config.toml
num_hidden_layers = 13
hidden_size = 192
num_attention_heads = 3
num_key_value_heads = 3
head_dim = 64
intermediate_size = 512
vocab_size = 2048
hidden_act = "swiglu"
norm = "layernorm"
norm_place = "pre"
norm_eps = 1e-05
positions = "rope"
rope_theta = 10000.0
rope_fraction = 1.0
qk_norm = false
attn_scale = 0.125
bias = "none"
tie_word_embeddings = false
parallel_block = false
init = "trunc"
init_std_qkv = 0.0254
init_std_o = 0.0
init_std_up = 0.0254
init_std_down = 0.0
optimizer = "muon_variant"
learning_rate = 0.0112
weight_decay = 0.012
lr_head = 0.00573
max_grad_norm = 1.0
warmup_steps = 200
schedule = "wsd"
decay_fraction = 0.833
decay_shape = "exp"
final_lr_fraction = 0.0
batch_tokens = 32768
max_seq_len = 512
doc_mask = false
train_tokens = 343900000
max_steps = 10495
dataset = "wikipedia_en"
MLP neurons of a small language model. Each row is named by its layer, matrix (gate and up: input weights) and neuron, and shows model dimensions 16-111. Each number is 128 + 32 x the weight over its row's rms, rounded and kept within 0 to 255. Numbers have three digits each. A neuron's up and down rows have the sign that makes its largest values positive.
Before each neuron's rows, "fires in" lists the words (lower case) most often at its 100 highest values on Wikipedia text that the model never trained on.

fires in: "by", "in", "at", "of", "since"
L6.gate466:166128135112119110118098129177127143168147158150116096111115157130186163126142129161079172073081148177089143091106147107114132142109077157155142096129135097155157058103171079119140097135168227145172133167085187141141082137125133048133145139098147095109110178105154142096103130167121146102
L6.up466:120178193096098107176169133102134040131180181115156136198171094203150112106129099163141198101166154087158147164092116167101108142137063154133144147167089132116102133147131143140141134175103146135106118060128182106109168036076153121135081157162117137138110114161099151160103168153172124154

fires in: "father", "mother", "daughter", "wife", "brother", "hospital"
L2.gate487:139139158078129137057113130121126136098096093110138131121110141083132141151136129161156146098111178151118166118115090150152145116148110131112129150145115189087128168164090079066109141112137149105106185074084180115155143090175142128092135143145155101165161105085100152107102146141103135193
L2.up487:121143166140208181112114101116165105138098117137119121107198109096149114113167121087091141095121125175187144092165102114188129148160125131180154146185200120095087153156084097145107154132143189070134167124141136054103112113120142129096115115076150092122136131083139165151095104199157186128

fires in: "be", "been", "more", "of", "to"
L10.gate185:135166163163090128162126138132128108107155214112152195105123101076139082133160099160139082119098100135109108124063175137172115115113113122128110124113124180069139174095131150177139125136155080156122068092122173132110109104131150164113179120128126140175099137187152102170102133142169094075
L10.up185:185104141096113136080119139110095185124151187144103116122102149124120085122125109120124091182106110138102129157115173108126191122071157188129133181131119202063141156148118111075097109121127101072143186107123147148134128115133161139175117121103147127129112142095125127120089111081172100101

fires in: "december", "november", "ft", "billion"
L4.gate411:139102121118091085099120084083152129144113123189117125154109110137118103078045162076098160134099095082114081139171110153124092108151184104073150138062118139129203109118167162080114117110116167141180084149113121193143149108126129109133143148097082152147148103120146123197124120140177117135
L4.up411:091111117123079228124223094115148101165160123128099155099189090167127125111095155080162123099113127108109105140136072104116105121122085113148187136116146210179139067150170160135069114138123142161113164166100129169107140162138093127092131090066137090057159113135126185168086149113114118130

fires in: "born", "name", "genus", "wife", "daughter", "life"
L3.gate221:161106172150105124142093102186104173125109118130144102130132227134127147162057088214194123115107122117156126112072178125146099159117101103155078139127095146193152216147139122143120087114109150147167145132148074116124149091191169100090074182136176129117115127090081142175093161203145105146
L3.up221:074079113138085144071184107111104115084112063145208125078064151156155097156124181106124206056107109125146128123120099156128152114138153090107125119085147148087101156042157128085103189128094174132171070143172110162139152148175106129083155117138062096080144100143173167168139125125200174128

fires in: "highway", "place", "held", "district", "creek"
L2.gate476:092042117135169137176075116121106141170074075133121152076099109099149144181110119119105152110113120124153137091100134067106111118110171110113117102190121152155167093166187120144119126035156105101159131148082127130124113154192129092136096087108137113121117144151190188127136133066193172121
L2.up476:186130103108176121136052177149111133105168104144152173090117137106136165160118145099144127159090125131113132084224149095117171204088069178105140170082126104167101136064189176126084098096111058117177194176116081088132126112111099127125111124164178155082146087143116137134108142076118101126

fires in: "goals", "name", "games", "come", "game"
L4.gate92:163084125125162102165171130114082177170186152124090192109129080151184069144129121073154093116122145072109112140163122082050077118174190133141095105136176146110081149157156154129096205138044129127101148143138143110121156112123129098157125014115101173132089117148126116157124184108113102150
L4.up92:147027158145160086117146078139084180150174076119070158068094106175152130151108087132111128077136125091078108116123048128151137091154155095182145040158176101122156139145142136095155160188101107160119103130106144100143203077112137115126106092147142114113086158092127128130100124100175134172

fires in: "his", "its", "her"
L3.gate21:064141138090151084162154120135058121083193123165047134183153157165074143132132128120144149130134145131145135126164122062095096121080139088186135166118114158157109166099112152170117120064059116148155103180110111124113125116077136145091140114115106145136056123190090110163118157167138153151
L3.up21:104110165146114105092083094154090108084148167141159152121095126097131166153159076128135128088120099111135097164124132174094151111148121128120145217200164137180167172157140149160186096165133162124075147155133113157142158093101119193112133082091091105083160067141044100095129130178130098186

fires in: "its", "his", "their", "itself"
L2.gate273:099152131128062141156103120160088083144110108085121113195137060124154199149169210176127171154158153098121142118153161081086153165152176084118175175171091096142154141118134152134105098063122120135137085078124117120141167126122196128128156085143106124075131075071122132134112100148094083170
L2.up273:138098154141106153129127149174127094111184123139161138159146073152141126100122135086130125107076145179092147191115181105128102113143169108147123175123132073136123131153124102103131148066092078127045120137153121162143141113154219136204108125166131182108120129115053151133097128159159080125

fires in: "been", "be", "despite", "were", "competed", "being"
L2.gate260:130112133150131078119130159135064114125075123134092124064160111120140090142180104117109152117163109121131116174088148135068130127116159150122107166137132157096029186111109149105195174140073132170106134102095097168113150127111130159160148114151103107140136170190103067148119181171179164164
L2.up260:121135152131084178138192204131106163104112094116099121112165172101171059156163075104068071124150125130203122147136130126083192099072166181100094157093056127128134140132125152095158115087082104129146094085136137181142160157142115132146132131159114137171105137189114115156185204091138132158

fires in: "place", "held", "share", "living"
L2.gate33:122058159145120138101166137173073194107069145162167125144109138109161144077161163137117124117079147033111161070152141145147132145127084141163114099087111160133150071094131170098165117171136119147124148074106142098125112116153099107149107115115104115106152090166120088148163145072168120071
L2.up33:197082149140126103073137128143153116159096125129102135107070075081128143121136119174112062133082085103144069097138144099141173153093105144093076083093141116135141096090155121121162139169130118129141133101164113075084136080170101095136133160207141090166179136165149146144088107125134102082

fires in: "in", "from", "between", "of", "finished"
L4.gate239:098184123123140110165192098099134113127161139222133116110092129133161174131131151124155147073054150086118172148132106165163116117140111113179117078109138180161112127109102156110116127161132153182076095093082168141163128073161123116107145135130142151151164110162081147137139151146151145178
L4.up239:139156143111130140133142073206147101144154108171141127203147125133096149073161169198117147160091117108159123161084174157116158154129112118121127173096123147159110080175134130105132139131126148192111167095156094182070130104148156170154111133084135147157135108099165124142140183134102140152